Weights of a small GPT-style language model, trained from scratch on English Wikipedia: 6 heads of 32, untied embeddings.
MLP neurons of a small language model. Each row is named by its layer, matrix (gate and up: input weights) and neuron, and shows model dimensions 0-191. Each number is 500 + 40 x the weight over its row's rms, rounded and kept within 0 to 999. Numbers have three digits each. A neuron's up and down rows have the sign that makes its largest values positive.
After each neuron's rows, "fires on" lists the tokens most often at its 100 highest values on Wikipedia text that the model never trained on.

L3.gate52:507541443534396438520528451529499490523531526501516496480554498465530556396566471508489498509635457536431530545468524524482543478484581486495480461512510488517512549544477467508543510573471520461497454491449442547492399523521500461472521471456475448471466597468499542542534496448543546544514518544513474497467545538594532476472522516486514526474472504500457566383490458516496521576461589419570492503503496571522519506531511523481456515452493457477515521538516497532515492475521485487503517504481530507444530593566492556492549551497459480520514547541465538449560515497526531547
L3.up52:512541457492528448462497542489487453541504500495528462466436429453497466484558481570504494478470416507487511477429484425518436426542495505538446452534509516465511466501512533554523474519440428529543549501440502525499514455603528506555539491457446487487519533518488464450564471517442500555498524559491474488568482489529585577494494436524545461477473510451509486475510423537474486422502536488507470520503464502521471486435483535524523582484466554505421494545572492423524526478474469527575471474504514413451558524496554526489449464559478440478492446487481520562491519589526483588
fires on: "'", "s", "\"", "b", ".", "ist"

L3.gate128:515461511597429506474472490572467422470503525461552437451476535509461553527537584485519473521609534559532536451445426432479503453525497498508450494484508532531442520503479486463535495530469502534481455496531509561582467550545523505481485512465503572510483522540518451536562453450445467510459560528489511546514548468477482509475559494544489503444456497536507537478463495538485472408467518532490482531567504451580453553512545430515556484463593527477421517532491496438565500498484482498490442485462521571439415475450467498496509510554563492533496516493474579480497511557529474543
L3.up128:476515524507509519474449457492550520491469527510518515407503485482402518433479542428508517539543422531480446490534520450492479481523508477475501506482508531544481526455452486504508495540530529460493520423577463467523443483476475555493452567456481545581558509535449470412499551501427502409523526513516500494405525456498553581531471459597450528441466595490514485467480505479551462521504496517497415534542499540532446482492546519507499501461554476489432537537473522561522490553504497485528502453473411494498590486510517501519521392468578514520481429537484476494520449467551500550
fires on: "W", "th", "ff", "ly", " co"

L3.gate354:472509405540512493420526541458467456475512498547506420491509388510436540436474459437426533417467532575522488475459544502496509465494534413503464506541486477464566389465499500471471509523527470458500424481491473545519525485513501473459510583426399497486508512436532454486529513441558481455516567491473499483493550540492468490494472459498537482544469526449540533479562517516489407518470478507478552481488502500448474568437466529518464505498505546514523528485507518477504508439554505532536466535513432584505472512435433516553560549512505447437524528536503561496433510478504510536
L3.up354:527516517429561476469481593501450581501438445492507513540574496532560473505424512466530487522437478504518475456535480506463523565496433514501542450580567564505431438441567582516442475525509497550532491524469500494466540474546531506477553472446489542474545530474465468511566509504521446482478547540448524467441488512508518493518559509491461529468487495570500507553588444507471537570505466475537523444566481539539480459465489425505558515445463481572515531533510455496454464451484525528547542556441500560479519511486435490441537535570484567490462423501470498529510442463468477528
fires on: "ed", "b", "om", "ated", "ted", "d"

L3.gate418:484557508500414535491461471512477474498406492499515453496495489525521504518494535573536549491554492590545505454484486512520484532453527529528530524496423476548463508534582466512558517564432521499507430547459528481493511512548520500508633503555468532444477512470532511417493511517543543481444463418438547500481457475538507473490490560506572472595489457482522561533542572456505432543493505483552550518498487436518547464519486514461534486511472502492506502494479592421581525540485481510454516486463568506525497549558387545476503481512508462554471458466549495470490490501504409492
L3.up418:456469469524540437482520520551499522533531447497453481514489473541504569467409598507562525505472485579545474537510506534500462497445500470486461516578481547442525492517535467538495546591493560478488513554491496562517496517559452517592494582482515511532535507472493494458467520498424494495495515464536583466480540527592501522537526523481514493523515515570452490453486523491455426466559541536465492452435472471599538499565448540536495451514547506489576480508510508516503537430583531511471523528430522571510586503500529474486516500449501444488545511442538397480464462522474466457
fires on: "'", " /", "m", " m", "lo", "ci"

L3.gate432:495509532532540573491520567438427542515564541457477500520469550450508531567525591542491503460514479474639440518458436573427528492532444487571513539501485510519494471502528459539459470493463449533530527517456502481489476463508473440508503485552584488487489453534517511450531492498530489402495506505500492489524470504510427388533470481503522533457508461545557426489512528509553474520507523525504557477521504474518510561468557501565503493470468541510518456593468470485507461487475531474415470575487513468480528441470531512460478558441481452497567459456479584531458532440435535519
L3.up432:520466498445549552521479556508481484525488512512464549478512466541476535559532515487512472645517508513427458501490506514469511431516472500501476518457517508514544486494508527467506557410443467520543423552528576474539497483441504460520437472629501582517545471539586495466534491511528539504520529484456567499496518510531506487474545507479514484488463521466482539481464479446445493504504470483422495518483473412557482549465489546542434520536515498585511446563453474543517537468492557456465450571517499513601497503559460475511462469503502452507508515501515494579474583464495456615
fires on: "e", "le", "ed", "w", "land", "el"

L3.gate308:513469487484490381572499515480474573525536490464568432578531518471564472472500494503474521560472583496467540456408438546435506476447475485458527508525497549393466511480494488508530550451465509460557517464490529518537527513460423507550463470547514467440472551522562567503463503535484522516536471509471546494464520533537478388569481550491481513493492539492478445512475504487526457515531561478461499480503459501537442553456502545560494506465474544512555428476522482600507434463476487456422493542432539552532493519476537467486483563550452506521594484499464476510461520509533514461
L3.up308:486500529493486456482528487571475512488553500537395481426510521473480417482459454499564507560496531495588493482509508506581554446582519512524576526545535519510510486521473478507477494479551489508524441474454500452470484489456508408524464483477486552523565518456555524468516495501517531537493470523520480543560500431553533467507497476587482493465517418454579514432437533519451485512529552481446518471481488513426509519432465560547577536496503536463445521566548536479539509443532427507455439498585490553497478436528504451517528516483492570578515491574511445514446444536521508503
fires on: "n", "ing", "ed", "w", "em"

L3.gate407:496503546501482501492516553544494517527502505601520549449489491468387490510499488496500472484477527511556534551486570508473539485487537531507530553477465472454495454468504425471506481521604556518515540553545479512557502495469482473502492558484526468537470556411482532410520498494507465437502447531434491508452454490558490531485539524457517521466488525505444499570547437415543444519554524495528455469574554458485496539481487532510492459515506511502487452451520507401549525465447488473490487484508597504527511555524464562423552557482474466454560527561534460452433522536390531563
L3.up407:590471492501433465444483471527449540532568424509484535442458439535511516423491453489531453515475518488455433536456518477529506482560566483503455533531525460489469479551455537549502458485510498542480514509493522522447540479561571474518503551510438514485505488529401534512463470485513575430460433518471483425524555501564506542480532474483510488501512521488503586591494479499537378519499533491549503489532450496546487504535503564555418530484504552442527502446546443524529537437499438419476474542430525541463521503529503520495519506545457429465495577470517502459513478526498420535
fires on: "'", "h", "\""

L3.gate322:485472505508489506529460477497493509529478446499527505479530451569521504493530440541516494418418550495458579527539494516497478527438416482493524474484455446551461506495410426488510551498509503435520483496463532492440527498476460427456447506502526464547467481520500471510503465553556481575492507468475541485514532573492520367496479425492462507574479536427434490449504577474441540552495474532488464413556519534468538461482488570548463502484577508535485476560471453416443499487496472467505527528459499511530505501519446515419442477484444493497485569548418457464495557486524509445
L3.up322:533497480546463475476533517494477516525479561505476509450507454504472516455488479493427513460525647567520569531551530557472490483541499538524508509468511477485503571563476492449550499506490579479592513449479546553502492481546430516512425451493528447516529581481553506512522507530528454483525462519445434498508558499507542554484414529507505546551409497527478527478483473505459431463497498470523503463530467556503462455428478492494493466530519480509514540567494482526509515529474462539520526592476491510498499426546480478470487539495397467535399533552403501447452465497510399511
fires on: "ction", "\"", "il", "ation", "ion", "vision"

L3.gate341:534453516509487489531470538424453492547532471513515419483507468568446508460512509528446466447462551520532484606437461498541477466502555492511390622534475460503503482505480472506542512487466533493481580532530561571508516442419497492467538448460478509510548558516541476506501599541479464467481514507459450477469491536520503568504515506475524535558465511531473512495517509546460499503473522529432463466509432443494553541388441442458478473497557521543462454497500488449579503481500527489485537477533500537493436498497551472433568491444484497494558437481516495528494519473549542394
L3.up341:484517569469541488580518551574497445471532435505455489453553528561476480487471427573469440485516455555477496593511386528624485454495538480516557531494449479495543490525579435489508536444464532473503490481548477584451455533488490476487512499498446499465511547516492491490547560435484448520469467519479522501486496528573466523515517560497458519470470474534474498410407520490482490550501522520496407540509462474555576554495500528497544521492512516464507441518472493457522524489481531553488505470489387562533444510497545474436558507520502510483522514504542489567526492447497569499
fires on: " ", "ed", "$", " b", "ad", "ra"

L3.gate3:507574582474530499529502513511466500516486496505533479442500531483582494490491485499495504437484548505498515447502497467485533508483522531391481445466516475482449484390543465491503482516440402489498541482453473514522510443577436542515604477512426523553577565521469469439460557505475487431537543555418479491507473481492470486501497473477430544504557552527514404482487489489505481487547471465482536580465482575479455609515468458493490506529556495607478502517502515546489453491517474508459531576467492464479425436547461484516507507519483495538548477465536504549561499431531511473
L3.up3:457563537511555487543506483541538556566546531518456550493480469478511464514493441553524492463480563478512453521457448566477502532478504418508582542508521458419487492445524482497520514462518420524528545499548541502510603447540480540494438461438536543548572469489529494505490489561498481569553523543474456492538448482534435533465517600484474549462501531399506521471481463498501468516495488508519461567455489474551422515408519495496468472489504496512453501527462525515465489541534467511502463512512457444462482426434415540505544498478500370471549480468513436471506508486516456438
fires on: "ed", "d", "ated"

L3.gate106:501558506490520507544468514495486561429502430527471520484537513464496486422498537527487539473482569454566544468540533446470454550478481570487469514501535470506508485542479510556491423523457493560535481490541523519541518501460516437534547544479447500515516460518459504517506561566571414504496482495480504578476467562577450602500500513534507439449517458424520487480464510489463484527478426549510492508484450521493485562446509538509491443537518476514508510508434576430608529451551496524472560418534506578515486403550455564558490482483533512488527555513504459562519583521481526523
L3.up106:469501449527456459511535506479542522478434490461458526484523478472518359429513529504509488473521486495529450418516434487480531530503452586459476531527521543503415596477481546533456446547534458527525449421448482485518473509511531437535548455448540448565530467499557574530481505574495507515538505522484548543482500459539470531514534454550484525485560501528515477492520520520528514501483398457486492471489503512507480478468470482564483503505559479529495522529435550480510509487485586450536509418511512472486477393531517557544534439580559410479557492527517484484506588544475487475
fires on: "or"

L3.gate287:458428564506553531551466482448501507521497550471434478502408498564424551471500446539498539477527547506470435477491474518522561470409515503559468477521504504413507463497464490407549486523453586507466496456507534454562454499502494456531530440557487401471546521576502491499505526495479481529527489469431483499509540612513496506406536539502576476494492523450542457490509512476493491543522475527506498442517481445470474458495456482492536500519578489484564521486507446519504472569501509445599411505533463506568472489541497543498501506472505484556491527473458439380509482504503501496
L3.up287:549464487462453434518520462451443514532425557490503479510521476530496503507527518500498508560446567502391483481500556497448489442520494523532528473499468477471481509426464516467552532458410480468448402425581490496538506453484508530558525509502445472473490504544534528637486559496511475538523538548579445467495515587460477552521493550498508502544489436516494512494482475502528513582504557496507434528478465512480553551449478415500542530557541503532549505540515503462468453500533475485568479539589478498533523436475431509495429561527459409518515507489485467471530495462467482532
fires on: "s", "es"

L3.gate234:476536554496574553606511454549395555563515572530456452514513497494561546450567487526556498462444479517544495519523507486496493499463463507471518481516422461438474484461455574431473477489416473511477535478506538487544529537537560550545508385463507465457519509517480496494471532482447532440489501445506486499516577568452517506536500531473482519506533512519483499481556533455485554533523575521471460485412414492467510446491510485472466498517503502432529515485544517512500486438482448516482527525515530534481485493439556551453456540555538465528475506421392450544477464459515518432
L3.up234:462450495509460489515544488467430547475504513540501482546536500470512500467488485467448518569502527549481527538423535488513429487548456548474426590498474437504464517398485525498483516497439500511440511516558475517567535608493558517541458421448475467498550474558488443457484490507469564465457487503501480559433526494514455588468536518554467529472509504502510566529539535437511481549496532519547530483468588582484486495492529393526502423478558486443560475540524454495500543477486500550486516544568499549457448510524402464468538446533493535518536537440519520556484528487509487503
fires on: "z", "en", "ra"

L3.gate186:501482476509501474513515546463486485536475411475525522446546516527450512552496439466420485448573476515488496525508496415455506523528480533471535477534452477519506460523496441481526521454434457548509514476498539472505464459474539496519546457494401539482543503490546482487484512522431493484442474500491434511502519597457515473438518512540451483539434490493507506500466599540553472443500450445455488552519568604429494543510499421445447542542522581472457467533542524456462523514524529566461421481528461549521535489487435505578478491492536554517600461520529556483593476530523497494
L3.up186:470500501469454522516470537451499444581480509469457481544501508528478541497533442486487498431521535430526518560535510427537502520518478531454511567510531507458457491488464526502519494453431481454510495542473420489527495531429581427517534539487467547538469451494437492512559503523518497463479459536602548471446585541555544561452515528599556569533477523480490499515447541447534500432545432527473438555413515463553495496522507478406522532506604524550487464472526568478495528514485542532445528542537464457481560518541507473525503493527458490500489419462500542469477481532553461488
fires on: " Ad", " And", "and", "ad", "nd", "M"

L3.gate419:480433502518531456467535547493410567484452453474517568496485522461441466532478493463432527550554449523508481543496624495562527511468504539482556504522482400467468476514441549460474500540448504533452497474484545533505511449480402482539533512495445535506493429474538526522515497491543472463497555548504522531528439456486489505534513425560528512435475567461514528507540579471534449425481389463492404479506536524470513525523520528451499462499529544547466427523517496505503475432441507536530501512532497570473456465542473580441502501511507453503410499495528523567478472483495498462
L3.up419:541499490520474511480510494553463477469481523459488447567472541483548472507503530528532555521496510482551535520515528481505532544566469537534473562436458430427504468449511531476454462515531507527524477435532577505496489523476480516448411423463500460433465449531518538472476440475441564548489460505392453439578509334566436510472461483509517467510559497483550536491497480496508499539429482547597511510552484506501505499442472513483437491521485503521465454473430492509541476484441458437485525505403512470501452523509486479514484465584482451474486472480449557476525435504506515470
fires on: "d", "end", "or", " follow", "val", "ing"

L3.gate72:482487469460486546477457502442501517460543522455530522499507559525420472498516514533564515511512516477498556487473425475548521471393525493553449476488560485465457495479545464417507422443544503510493559486520492529484511487441556470447539465448477573559455515495519458466485538536529494448461509483542487480504560477422499491506479467536464441525486476466514501519550534593513530517586597589457512550520489581544480544451457485526504464458481453517464538495486509508515455493594463568538477464508481581474464517482580473582436472482485551512446567482516483490545551490521466424
L3.up72:423440541472468534503485528517488486528519507439505509567475446428536458492484549452463528492520537449428573471476499479505506439467511542485480497554465504499458552505512499455444480557458543484490524510581527420559526501497587440503498543478563471549488547525458534505519468552534456457452470524512519540498470500528510439507485474537475574469457509463550480494500480488516497449452571481478430534589535543575494540405463475456463504513514579482545427568502509514504464608432490527489591551435524451441492468513494477520540480505498550454539479481458447497491580462490448489
fires on: "ly", "ff", "ally", " just", " not", "en"

L3.gate76:502555441545517509539546493511511515447554536414541477553506462555486536478536501488542415459500465523521455517446446505506526504483513453504447499542513511462511558493442441459567544491468551506489605477480489424450607538529506511527547467426537563516491536510519525508463480518537562501537485502509564447480455529522501460493460554453529484490524509474454461378563508475473493479524528458465475567484510560526531545426577430498496510536509549504536536517499601513498418437478564495465458512563572491494563526499489498432525507524525546464483473508532496485498505526596518462
L3.up76:499465539575541469510520443504472524574489378487499485593457504504460476504493531497532556472562530489542471505461478498493497491472548492523480572516528504524483489506486519551600511459491515584507525479493476480503492552558474473526543465472510590422468534493515512494531573508428451525572563564536505515519481466484528468550540477593450442492506450564487537532497470506521532447486495527510486501472456486549462508618454522487463413454508409541534543545572464521519483474508506530478534492493509456458526462502413471530454485528420424465471538484486466512533540563427495474
fires on: "ver", "s", ".", "ci", "ce", "en"

L3.gate214:455555617471486504496560457501497537528523533489482534477576543530508535509477513484534459455521483451504482523488525500488418377498494470533499516519510531509551540491478487513524408436396501565498515488544472477514587511520467421461497523491512472503476512477494475511437516474481430526469528523489441528548443508421570522451576506445504470549505439472471478536507420508479503511463478451474442530492497521459450513533516540457456432447451528456544520487559566488531516590554452476536552520487500494479484441518423570500485504517518457417441510483505472563545566475447513541
L3.up214:436401543550478557463479445476557498508483451518527513485473447517481584547483520492449548475546493474489465490444513480481498509459513478485486487504547474373468597510486499526463520436472565562588468442446437543439493432606427483522462545517510467505471485498470411532435509497492471472573448461453503505536485520533482517529508494523488526504479527538471477449413446519512471509468508441545491460605515503549454491539569507490492521442573497516484512457503444553513518544523493522492543515444534451460565483535525491545506504540520519481514470413517548470458478520454467490
fires on: " or", " Or", "ter", "or", "r"

L3.gate472:491551471494514458503535517522530442446489476507548465465505425475540557501549514513492505496492463511508500493547489445457541511554467518484511504488484516453458492442577490550527487483481559537462457553535527495597444492475531544557455580416482542517495563490449522548506474455519512540472428515509487541405544541515489463516437497522448499508545533512493509477489532505420509494551557523555418551522465447478531523495516479563482504503439515491467470474461488488452437391516487451498504475487550523539540569508511574469505415555588554452560499585545546530419513585495496545
L3.up472:523561557548464458526458515476517470507505525446504457551489408521411442461495528507513519480506431473471568536512533503468578455578504477426485451508586477492550511470547500441536500532584546521501577495569487468514442472513425465534453463467544519506506490528538500519473468502572491515516480463497496553449484496442523494569411489573470558441453516520484486514450539505531500438550440550538448564511517457460496518537592480542488534504477517508550610486513516432461546506542507443464514455584501453486533449510495504453468514469491491485510579472555528521462535477485492489
fires on: ".", ",", "e"

L3.gate197:472494554452502430563523517507475515548539507512574429514535472570501540530530469554482512469501498532520593466522443470529509523528518519477446537555484465501588489487494500496537513458464497515553516578499548463530561486407498428463505547541487474482514502471554488454483454469444553474497463509501527555469522475528514489495526444550522565467514564520535563482439564525525438478518390478521535531485539494584490506468526581495499574562514486580447453481466507473478532552433545512586516532462552471467483438487484545480475528521439548514507633460500500509451539500481484491
L3.up197:456549555496539503525494452500504472467549480441545450520530430469443466536527459506445506496428494412505519513511480518521574587562477490471485490474510533437491525475532444482533493504482473482551508517511544541507439476412593513456439506461440559463494516431508569498448564513515469527488482519505489469506467495528617444557506457489451494465499579460497488486512547501495378472476551505506459490494572509540467568505450540556473572486462533471489552524518531488509528597499525560460531455486419548492529540464486477470579526453510469466548537522497466442450491532487456496
fires on: "at", "if", " goal", "unt", " North", "and"

L3.gate240:543563539459615468424512468507474475467529541502463544504518520430462560456499475522533543522520493524547503567492521509491521474499488518574508500507517472487519441519535500483470494537462478394451473483490437563428574520544469510417469488436442483516580473532464462554525477434459518529479507534414547537485520483444471474443455447489501521502530443474530468491472468430515487529529570521425401529507471498563423503474562539487498554462453436501454417444486506506524449529547536486406542443437507536486484461522539513505548513509503459460459496488503465532461463486507504456
L3.up240:539471486451528582513475523540471536482519478520453514514488512487540421539511541461562547544415423455567529510525499489480500527512553580502515533481559559510476556455554492400490504533452474490448532484529519431509521510531476469486565499456508471503482473489519459492539482529533537453504469545526525555504531558518459491493600461516519484454456545470475433450496476528539440547546609558421550437545458496503496552501465490534541543506421535454425563548573490536484507502519555522580452454501508488481502477500512478580473502503466453564527431488510487446509527444467434496
fires on: "ed", "ho", "t", "et", ";"

L3.gate88:555520517465543513552505537525507567509499473454483435541563526558483528515524480530441527537497496479479555560454479516441541492528429471453481461498507521548443544465486468519542519451422494552480483526476482487531535467523475480417513478458454508472469529497488456495495533526560470561456483514469519483475433501453481470515530450408494438567510433460500503459519495460514533539545515537572521561532480358442516583463436434499506492525515483553562467362547524522511514471595515428478513465516457491509530456526510512432458467494498473545520458500442507480497430531540545486
L3.up88:479544442474572479524447520502515529478474455509439482477523583515481487503531524584494426530490502518505551495558502479534452451431528516540530537527544500480450446470500447529503534482443546457545422525577437492461502494424479495476538513522559471456492526518542478530506573508454460511422493448469483452485471492386487503450466464453443517549563444523503523462561463464530555500497497501583474504433466503507566534525455473512473450548561529475499468412482460489423506577545404541455510473481424493418515543460516477466480466524528476495452519488457553522491481503518560520
fires on: " ", "-"

L3.gate148:473564480503623471519530514446474513434497510503497525530450484565588565441587522510486472494482467514485571487553517524574494462443494506490518539417524467485407449466508533447508516486533532468505531442498529527542514496547512520501500504549461529573494473527518548494554521462602489530525506494498526518573545608486509512445490577506535534561525547508493596506456471510530420517489410490447499507511412494487555571518527575494496540560525538535472575460526485446552440526535549457483526521515506543474481463524488510574489555530468513513519501483516534506500461451469498470
L3.up148:571485515552502511482566465445444517568487460446532486564479545546529535511526529561507541524441569481506514477491543482518497539449503445505465469514531492480437513386560503465464579508508482549533467482483442439486448563499489524526502536436536535476467533488550525522543529516472526443498529558409493498518540421523551500487488509592586474455438538535490487461460517491466440516558517516506514544465381566477486488503475461564508517538576541517486504546491523502526470551483536497461566522503520490507526501504517539505511470516444448429571495429551577470501507568499434449
fires on: "ed", "t", "d", "y", "te"

L3.gate156:595528452494551480477489557466454437471557482465514521465480483516413430526497553472458450540460473555456469487495447471528538468507453557579574512447485511539556493469533471433485535495528370494458510538589574518494459501481476438572493474542592456553467466506496499498494493490514510498519575518478444518487509439464501432442523511444521537498506489458533497509531429512541477492501434512492431478506535523505493534453505523531413500446501504453434508491488443471501444460538491508417462500511559487424515445501508481481523477447458530466441473503492474493471399457457486460
L3.up156:515506529439512540496532506494487476524504484403443552470483535504558457531546503484516505519471484486498505569519537420551569565507547522528479493501594475495467498543513538451520491560478538515517614503557524489557479471491500464400555400491504450458501551492517511515483543456569482448546507513510498427505474504449446450478509496510483512497487559490501431445512480516542443456547619526437514523506488511456458472547504535484460545486513535475467474491596521612482497541537528471438498521536524533481504495425439513536446525422450464521583511474511530504467541542451540530
fires on: " to", " will", "ist", "d", "all", "ot"

L3.gate83:594499468537480565500560451520429486509533496514555511538561479497443519538529570474528471514506526491477435420449465604481455495451534522528479486511467476542520516506543492518509515471499489366513480520493486514563477512497488568487493536547456483449458543501492552470511451466557552460536472506494577589488472462507510491517492561531454441547506551434462525498431491535470430504491513558474461474542540499501460534475517542506528569545501443500564537431465530421470437533530503550510457538461526420497502552493480500400544435433500522516492455474472467500517437438505494551
L3.up83:419556569521455514506509505417494471502460456527479492461522471518490465454479481485510571403476589480492519444451457544534473527452466427474466488471529492496536496476454486441536422552564496518505450551568525487507458465500497493403479443564519503529486514471560452545572491516497520467419540471538426423486471422543517514470505452492426464532553522483491428542553456461501461499523543469457510444523537519471394456480531511486542497488482463492474502444532575529466429553484491492477532478468560511506489481396457466450550452505518497431478493528508481502464496464522501465
fires on: "as", "a", "lo", "o", "7", "0"

L3.gate413:507469453503473506477504473506564546507523488461479417522471504522517530538486429516538502441506511526510492472510522496533502539459540490474536538536468542525574463465444498493553470510406564585502485512471441494471524469514511521485478529471455509450452479549508496554502514485462545604524561471487554543525531468517440526462507525476504514449528528449460495493536519512409589495567507432473558486537445437525474498536524450513539501416454510517471427500517470542428495570480571436507452412499476564536540455510403512467410466500463532465477528473533526488561425414487530450
L3.up413:534529491571446464491487559539504460520512541436475423468524540488476451459528537516525511486475506464531450560467496549518488558440487507581548542473505517490451487401532481487478479510440508520502490517491409479580515453525516564471511461485527539473422542460495573511499527533470522478445506428584515408521509518450586440510534507577454470523519477467533571478559468522585484524534511504410476518493517542517545404506488521507443507490469516505471526435535562410513413503508556526531534496524483531497526436463490481435484517502509455478560533454529483519509445523449506442
fires on: "mo", "s", "as", "no", "est"

L3.gate382:493518542500562507514539489487528479478490451583456518527493572451475490491451499475595535404519460567486431443516498526542511571491518476471501460517478503549504496527466520552487472534517554465503531461512557498537457564526466484471476514458473497420531492522568517509503461593608494510455595523503514529467442480514482516436464479524476509455488535516477543513540484562497515512529541466502441489494507485552509440525526537447529556504497465447462443427463504474493444434556545461483489553511455573478483440502540488413494517514499565509423483487540552602470489448491466385
L3.up382:554493524570501447489455488425473495429449497531505506496452469529472521478549510359481515459510526481510544494509403450446470528462475458497430509454495414532505445570518494448478424540477448408537550511491480461462536465498442434475496486501466504505487483465431468500511489528491512552470573489509525561523504455457557510493480490447571529450425496498476476544542445557542521533408490498506465470486566474494496411429541536480461482504540524418497613503498493556486484503605489533521511485512504471480513597465479453520511529491497533511478543490540478495503488517487541519
fires on: "d", "um", " |", "ic", "U", "n"

L3.gate315:442462447458534461546461528534456454485442511495414488516481529544491406487524520541521498569475489548500533540478513471497539427509544469557476565531403445447475441456501428530530561521530538483532495574437524494507467486490553464520552526501497454464515499476585551526496578532492471541515456509468499454545499551477511519417419541511484463452490532533456457518499487482588489568483501509462466497517563530521513527471466467543460459454497554565491524441508403510435464464457489466589478503489560484511505540483497454416486501522552520522524560514473473472530470602517518482
L3.up315:505539488546520540451487525467499535515481544540517380443453523524493507462518495494447484534488522517525592555570470425506469501460527550563533510470409424547549469471495414514564526509418494497469433465466482491466445532514501435521467464483507463472524559507515484536481530479523491506484523464438452479552480569415515597442421573494510530524488481537439522450582517477495488490486495543531427508500449467503532486489443528485468447468529521488563483443496450488456547413534489538550508428475509586493498545470569521516486496465512464493565513519510540442480469484466500547
fires on: "s", "N", "ers", "m"

L3.gate227:498480502444495527525563542488591553454478498437530485441528506515465543472509530519486518570505481493478451458491461476454449506504499520522571547508588467503456582549535482522444472542513504472594551514530542404509494454458510511510469486511489512579462534498430568499475530479503492463508416485388532488543462473501485514480432463463558491503506460483537492492481531535566461525504514476572457518518401507499452445612509468494563469515535489489468457576503461491468451443547501426507507428530472420473537427521466481430498495519476513483500579446537500466509491454477465496
L3.up227:495450495443432514492518543521513471517412506463440480448514467545496574480526621469553522459547505472491536433452458441493476583427472513592521507502524525564530516526522503545470450492505450467555491477505466407470549469513491497481460490505461499556486439528484509572458499547423464523467449484530507527504425504495516502471401449535538523536485589448549511519443489513510506506468453476513465563558509523517502487582554490476521507550504434433533468578468503545472504529553506488534573411494459536534513501503487485426559468523460439540531536471524501495529506522472506550
fires on: "el", "ir", "or", "il", "al", "air"

L3.gate343:458566523468485470436481519540514458512457480565501460434509508496482498511475469548495533488593546475506569569509433470453445471483551506531455505552484428465452470489617444478479491534532495477511518553529530474513513547558464515503513479459487523504502487559532531514468461497507437423474431497419538531447493498488466483555445514555520570539537457512539482568492461524478547475516432496454481502500562474540559446499453532399490459510471515485510578464445494482444528472432494553517523495551406499512404511537501513453462522580527510472524489416568466477446472550504503478
L3.up343:507484518524483471517524469474595437537475493569532478561491475461484506460474524522411487495500556406511524478600491549537486475527549500494506464548561447530482507463564459508540495537457487573490525438527454488511594580527491556527516469495463485482484537482482564520506425485446532425479547498477483543462472478466569489507495450545472481504538482519501514563439530473460475513575506481508447473530564475521524515540473547493486563444499479498510522544532439467496512545495484511491567559512438517557513493536506480533386559549491510509407457525530608450464498508569423475
fires on: "ven", ",", "ba", "and", "ter"

L3.gate27:503538530472539516575515504514478552507490461447458470468511479574492480461536476463529538478511479520572459547499542478478504474526504574451443499517490484476535476504471587493517505471450497464514499498490499451462490496410488397492569460507530502489499447547570565448575533457480535486467490439535500501507492499466354531486543499489523445462485497475444549472570512568529430548577537527528539498482451567468534537422586529428461549534485457566533501509448451421579522544542583464546432484504467542476502476494488535525531506488523439487503522483483474467511503491490492570
L3.up27:557502533463455497561489550488480531476452503497516534526501515470501620528540525480511472570507480496499471514563565458529533521551491560468544479548578458469598467405472452518422459461470506510539476546475508443507418472515502470513523461454438566442491499487479516466540483504535504511475534534527497524540557565564496551463477547425458477491460485471469507495504487479491467527467486645557548452533501527511513437528489589465523480535531482530485469414466487484494504541524492557474551494525430526517397510519552525507573489501498428455493486490456531559564461474482496494
fires on: "at", "en", "and", "et", "ian", "s"

L3.gate49:520469453571577541461520510573516512512498532547503436561545523477499500477494504535579522453510448476579526496536486577526498498503532459485483467457439489455533494447483477454452551505546415470528537529466491524538578488523486532497514498481513459492501462459445482544504438421569519477460551441467494473509561513434512464474485513534504490507491493425510551419501580488497518488557484534497547529438462471513509475526475543419558447475451530520481456554468551448509562439543530542484479571570470560559438484490529537479491497475604504548486449477531486451511585550557476553
L3.up49:519535483436578515498485464459570483537497551558493582469472523399466524474504510467476498507515519522477513511540418509564451506503495484476491439494490534477559556497502485491434561486470468504518517491561524453546520445555384449491546423461513484491487441497511507508438556446495520477499526509506478484494517486507424520421486493448496557409513520501480494496412563567547452491450461492515520434477567449526507490533470496513454503478468571541473520533485529504485496548476509467420480509536407506433422456464538587440510487478449505597449531464514535487546502508464476561
fires on: "w", "z", "qua", "bor", "S", "q"